MLP neurons of a small language model. Each row is named by its layer, matrix (up: input weights) and neuron, and shows model dimensions 192-383. Each number is 500 + 50 x the weight over its row's rms, rounded and kept within 0 to 999. Numbers have three digits each.
After each neuron's rows, "fires on" lists the tokens most often at its 100 highest values on Wikipedia text that the model never trained on. A number after a token or word is its count.

L2.up162:528552377517492488528448530517414532473497449460402443526533507515524520480553571580460521562479530419451468476527511551464449528513492434590515461484523472476470500601548566527554464464421509472487493507607519443444464510468474555445589602551421521556528504484452497486550485466477497472460507507559465417559458500478404542610459553464548562453442514611427475474558474531500505573561582432548475461562455444468465452489482419412419628464604409415555503564406560515557458486426449568621504519482364480530514566461584499438459583512527496544575605466516484462506382462488602394
fires on: " |" 35, " |\n" 9, ";" 5, "9" 5, "f" 4

L2.up1404:539536536516578498465480471548451457485474444477401440477496426592487507434560449541456470565464472422521573557468606493523539523477560468523508505467452586578508511447545567514453411472500429457470472470566488506501458527508455552508519430528513515457509408458490504553529470504510453526550495457427450541526484576490471515534505487495592578534406516448522506527509469500450481491526445431499488488463418575476561446419520560440588576527585539484571528584525468532479466435563445448543502533497482493517398466633455600510501554552509541426504504586508489454507587529405463437
fires on: " or" 20, " than" 12, "or" 8, " |" 8, "and" 5, " possibly" 5

L2.up1064:496564504446500440546511476530622456475613491448599486627535501417515423563463510455544490481465579456581410568472444418572523450440481501480638507528483530566469490397415553513446540497554564480539536392501494470508476467506460427518468599519495470430397492536522499483483376612486541468537510483587480423496490479476624499490452401455448537464522502519439525429561495570565450529537513505423493522502506421428540529497483420526333509477449542506435480539458458482529413536563408557441531467528450493546498608480445555455562543492598559421526500506497498490506534506531518499
fires on: "," 38, "ce" 8, "ath" 5, " in" 4

L2.up1259:498543515541481445515408457505495517550551421468479596524526428491534486487520533553573612537458416586532561541566446419485541452517478546487603488498517511541419521618528471469446461524582499467460440449463517477478506522595533470525553518535495519501423444521494444516497521434485542390546565506506505530545492563557435465556442494495530579522490505514484498494461407439442478547467455519438502496529426423496442534550434488463561533436531513538521578537542527469472447454490533658481509454446520518551529581533538479457523507467416565444503593590572517502444517525539494505
fires on: " of" 75, " •" 8

L5.up737:589443479509605572445532458546489501474599511551527496512519482501472506445532404520570539451578475629476550483589478507567542566547514528488551478448521515521529534410485490468551610596595446576531516542494466518454470500523397513481524590493494437496549514523462530453558545436566502460540456480487485449526546501521571535515515387478471533521521485547526538461528438506462569440581484470421473451445524426592514502481471571561466489479405465474478525534568497558521584490535576526472422465370550498493516589535524484419477641510503451444606466488525566476478435588469446521
fires on: " Al" 17, " al" 14, "al" 8, "ul" 6, "Al" 6

L2.up852:463549514467575503466484494574451534494492489395550509505485432465527500507453432464492527533488467593432410506507511546524623444504469523475436517455432528549561451406569592446475498479463540407534539443486571577500507541445473516532523456432451491591522521494522506565421598515494443568522534500465464482509535521490534494565611472474482519459447486480516505551491428530492566414439560461537527479495528474505503484509534440446552500510441450368568538492515555446455509441465512558498501496514619407598544417491465518396488541567423509499543462503546400548525545426432536507
fires on: " or" 14, " and" 13, "/" 10, "-T" 7, "n" 6

L5.up748:547449552483411416508379393547462460541454433504444414531465504484437468415529436550488411478407463493509528448510565495455463501461561490496561506525455457568539542477440508478532549488503452482482517541544486553483472482583529521606547517567496449529542483399574511465486504550530491412517465456538461521481466585443491516516511521476522512550511577482446461414442609428445581480534540489573417499500470545576499488513471543459567492521413502512640491580517482582452523442392494514453516588499590485507573468535599484518485570462569496510530476481526559561529571488518559494
fires on: "G" 29, " G" 28, "2" 7, "-g" 6, "-G" 4, "g" 4

L2.up1178:467525436469499454437454503476565543546513437503550423469560456526543499557392532372438446595407481511483541561498470446551497560534496590448533472501534447575540516532413439505397599478521567503551479516554528482499520428528626546590414477473499530402449483620497512546481567557510488604485513477514513488482434430357446559469439546524540440432533492506501580564555551466559504582436559559490488519508426505471583439588563470532492511475480497541462496461466438502577510497592491529439443488414415524539511468566507510499508567548559577498514513502397479435464551544540516500
fires on: " he" 23, " him" 20, " she" 19, " it" 13, "," 13, ")" 5

L2.up1345:531479546514533582492502645556553484457493581472513504512581484496468548481505560445605472509481514526571493510461449486453526427544467535452524565421582484484478504557427560488348528506467522480591456504425478525491508540569496600564498523473568436552559579436459448573503476483515485511511494477490569504532532486475543457493537433471517540447421499463527484516497472422431459536510613419520465399479528474507456496479432502474482510558504449512519505490496451441480509492477523539498526530417508405490444511571464609589481524538451471534501562480441495436476473453479512568
fires on: " at" 39, " At" 12, "ol" 5, "iss" 5

L5.up225:479532541497501484466549484501450480547537466451552510472554519570449494464534547555630504506560523528559557546515495568497518494421474542488521526493558497492597527462519535505528492496410548509593445546528550631392508447497546527554526573533503417567462525547589399557660561504445571498627500567547481441519443494466537518557470442527540497508539509445454526527419504539512453625455493541573509537527463538425472515537481532531489505398518510555449540544536506484442466441477408499551478445599496539509519531485426564510524475509626555495531545537520482538476498480477510439
fires on: " more" 20, " not" 11, " is" 9, " most" 8, " was" 8, " very" 6

L5.up977:475487543564437596527443470592492514508541532494553530465491546462503506530541533417475592384468428470512458466441589462568506470445494413412535437483496478571601566459420492496484470516499464457553450557554503513472477419467454510426596488492551486546469441531555568495525519601423501477511444478518397451455554455458503458541464453564591436459576562493552598541526543551561477524489463500479527558406475543479489418469464479459581415551488555475451519587546556503527467416504414467454590480570421524552526481446453483564466530482400461504586527514497609506511497514594599517
fires on: " " 85

L2.up1535:551551449465500533579457561510475395500474586501598541526492551622539462468554538485504459532501458491467540451430526495453544588524470474481478502512528515409507495474470539473662488624515519511479592455508535477488512433479504504510495509441470548479480457505454533453440578461555491546628427506519511524582573490546537568530483453337570462488532485461443457552415563533458503539480474493448439438515383515484559554499466611434457570594436554476529522583442544513549465508447388528439518437626511493480539478541444540450505447428543506573531499406511527544478560514372500560
fires on: " had" 21, "ops" 9, "s" 7, " allows" 5, " is" 5, " was" 4

L5.up176:526427575499522541446482499536559507474457515540517492476571513507546519499463452520549493419544451480513407408491456483488552520508493511512435473531485470567474501491478558497579540546493531422478463507497511463563579532496448567575540535390471499495466450533410585461513474620507495515468498466507437554512527475529489522511480479521434507548437489508553532552568442506538469547489501475510437371532488487510551467508429505477419448411542466492506423450452482575616459515536487529468408555493479518595421529469531511495530503386489499559529508539464478423510523558480477473
fires on: " Al" 22, "z" 9, "al" 8, "is" 8, "el" 5, "l" 5

L5.up510:542421415518510445624401527518494585459460442425447454543525483521467525563499509497497425455492367525571447486534507495530550463517514540516528515546499446513481498457541541490515493485499489489581482497467473440455518460518488501548510445448565431445490556550471403511484457530446537524489475582432544501527483462478466443553562493499526488551547472436590483532545551487507486540394473510525507412415471530529609531461465489470516524467441414543536486402525522444479515487442482533484501432418455393479529447474558545516566515452508480484493530527500547483438491523448426501
fires on: " at" 25, " by" 11, "at" 5, " By" 5, " At" 5

L5.up943:510485522485507528473507566516544497540558517566470454548500537635551544549418498468525557347501512441490567466539489465538444557531452592532478623500526461456489551458542588529470493539517539476531569563512504500484469429485522524532455450481496506466539466567417441476634443531523441421552555415519504532542446420528496465511532505500543552477567507526502516423524540457491481540492503409573523494537516507569502528405495477606500435503441560520487549562467436496574494394545530506559547506476528483494446464485555523483459513531471595458523565412531463512520411562564512605
fires on: " |" 35, " M" 8, " than" 8, " over" 6, " and" 6

L5.up449:582464474533447526480473558464514530424468489454512495550471541540501402458495485500593592537485497461568433442433521529566364509572452505546432466478533401538472471494477448548469506510520608452591426600584515498552449528476496442553525463490483495520565488500520408448585530518468579401479523460522445562642452463607451498418439555451560505368541481473626399499482513506523540534522569568512512515448492415445454478480451486589456455555530574484524448468440496554481469485511495529617496509480600528523517454404511380463415531498444468407519545527543454495456528566544598485
fires on: " |" 21, " a" 17, " the" 9, " their" 4, " |\n" 4, " an" 4

L2.up1412:532503495491507542437376482600479460473517541519519534356468473526648442455453596507484520505456441466539564543449562526485413514380498482533587451392459552489582504484500440461527543550534522505417472461504540449481514481507545498485478493465476500535572417450487555396574546606608466562446587474474523475515440484514495399520410608446555424532450580515538500550527591418564497460520466550494532434516440594438501507449485540560483479546524576534494453535484556433439552473475505530433459407496508527445510516500522521486516487587471435512488513408460479471642555512644444496
fires on: " U" 32, "are" 12, "ou" 9, " Pro" 6

L2.up1486:499489542473434572471553555417459498534553626539535542412444547488521447462529553474433484638478463547528441438455454504508572425494494524488559487491536467515499514443410502539506443475382510508591501535563449562455521481541404503494562500495436580507456447468462415458430530472579446460488435484521595571451510451519415498536415522503528408456460541447526510432454518460584515555479468500568378538545482547448512509561540518410500499520618489547569526393519540474572526452502462486476437472468400482493532489452511432502520532434421485527502481534486510514514529491565540537
fires on: " " 26, " of" 14, " August" 8, " his" 7, " May" 6

L2.up515:531602510542491542565454431516524542502543519538436433459529420473484522535520510457433532499544552510620525492517430542474474576515537471512521417494551520492522487455459509558563533463446507489466444447515545479626411472429517560522519491485493496597523443566450464453500535405489490462564473480462483393449523476473565472536479523474466431529439441543485495572528485585542519455493475458464548555422505496513564419510492447439623476569495607556427494527622475510449550510425435444529487452447435587422545449500544475491509535499554423491506440521429485552461410527508477505
fires on: "al" 16, "ar" 11, "or" 8, "ig" 6, "an" 5, "re" 5

L2.up669:454566463517614534555393538458522494473419491553567472538500577435551549554512497498487534549466465505470524403549461538449529428463509514471380520456415454567515459477516535479487547556560497444409513524518470617452560472415447539517490601466401473527462427392501487506470521524519470493459561598502588527543501519467530429477552537531438511505489543564488522463524458533505523500396529487484477453390503559518481534513563558477541446557483421376398518572466627442459486501451464486516505536436505412548510516508511424507609550598428526552531493492525460512572543515487472411
fires on: " and" 54, " or" 8, "/" 6, "-in" 5, "-g" 4

L5.up327:492476546470498528520488578516607415460501431511505416488452527471463380571491508498462484486527543518519498487542473487553585487527484480532467460462607436538582467530533560456465584484571490500481473537469545439490528553460430569484548387517466498527522493422482481468537538599607503465441487492627540588600492386599512535531467506509421434550529489419524510456398472439479544463503633470549547517501612556463467480463444537520536598519535560546430520525522564412539571479512498505453526548442398499485471567550440455494499575482367540483558563533442477455527524477612468521
fires on: " March" 20, " February" 10, " Los" 10, " New" 5, " age" 4, " Char" 4

L5.up615:465480478524472530473544525564524382469526505510512563466500431409564545404576501473452425538507437505466481488474379533563441551495534437450537508496497474476514423591447433482620420480500466471442474433480514480469498557456459460443553471413580430585454429456551425450500545538419418491463521517422454417522549494488554452500439429456649471511504588462472485552525458419608524613489522507454477532425531543551584499531463508417545479508507482490621575539510473556432441393507532489459459531544474520498457541523547554523555530599540466523510499546481589541548560470518514481
fires on: " F" 45, " f" 31, "0" 6, " p" 4, " C" 4

L2.up1279:453526490553449410509494617467555526574608391460493491505486542617417544432510501547534540458493645633526581525493503470503545506584457462467573400452506552491561452460556493512465484463563432526519445436492540528480583525535451587348472517492518489523477503484463525573485564505477457454428522445419522526535575549538514461527517441572510408429500537491502485463547509460517515561517457539493471508529490506547573531523524505369529507522420534508536557466528510533547459486376551565536468535475547483533525545552534566647468598611508503478487494501544458469519518454459374503
fires on: " with" 43, " as" 8, " of" 8, " " 4, " replaced" 4

L2.up72:393519602484571432499438536495568470455551569462528465574518498426550485475578533475531438561498478574532505501457573358470526487485506456505516556538535367612512503531529560566477543574527472514518481478502544549495478518461571522537671518494514596535430500459489468432511473522491480523506523506415490415529493471494424465519512479461544459548516480508451481555475463447560543471475455493453490473595492484475497443445465426577519501508584614377516434557461515571527465432456471488578459391461551478446536537566432496551529489506527518510493471558473492548519567440542453531
fires on: "f" 17, "ad" 11, "-" 7, "alf" 7, "ce" 5, "re" 5

L2.up722:427447452524493521519473473531465575578540449460482409454447502499497491534474507540452530554519538424556533456432574438523456473457430509519424530463469563411495533500474537516512511508428539466549442486489480404505512511502406519559528460577545521555478422500589464481529459558507440497464553502417466587527447512480539539484532388446548510589505544561539592530524517501640503565551514465558598580492585472443462534497488526515481454434504571520446498597504563527489492498522509539423468628487484484456518482505502451513459500505543548435504544462509459431541516632457473505
fires on: "," 63, " |" 4

L5.up416:502456508589486541490485485475556437418423463514524576472540526531552492507535516459503522470526493508476548579544437484481520452408466598625419479526537498456519495583539499561582480447433536461530512476436502568546446508544552525539558585511516448594477494562541421424526534519539634501525555530615523538475467390410510558512434471481522427535491571435502534525437430426501523553510515512518470458478442508578507491392534486372644511421605502544527478509480486474512409433509441499584482480560523504499450489536507576456497489475391515524455470517470500557521528442495479493
fires on: " F" 16, "f" 11, " f" 9, " ex" 6, " who" 6, " p" 5

L2.up1719:407581480492477487539517469561436566462551470487575576538486440422552459448531450485515486453371579467515524511490531416464473423594566472481521502547496490542469442454439471544486539543510404513473491523494445459512568477380466498527560507474619541422469504504615458533482551481523538526461390511460575503437558496432405488523462569443402531523479525516456583446540517537514431488621553505545469495478498562568538489499446451446461481633528488485493514529527475552487580470530524579482450511489464416474514546627533445460570512510680397537523504480466587530584565517502441393
fires on: " %" 17, "." 17, " Turnout" 7, " votes" 7, "4" 6

L5.up1149:560568482519453477565435569490518481506487523496490520475507459498567532514500544509564512538444514440496519441507425588591597496495482455417550437484591479561517549559535465490481467443460535515575477499503522503614501469490459576522567536379451469482472474405440527595470517481489478584493504645403470476580485544491593521528508500413537425576531500516560429485449567556467490617514496546478460451521500553425457519489494525510442535452495498532479438466550573548503526487390409473540446483554565464661534525459520510548491508435609446481473505596523476543532535539609430425
fires on: " K" 45, " was" 13, " the" 8, " is" 6, " G" 4, " as" 4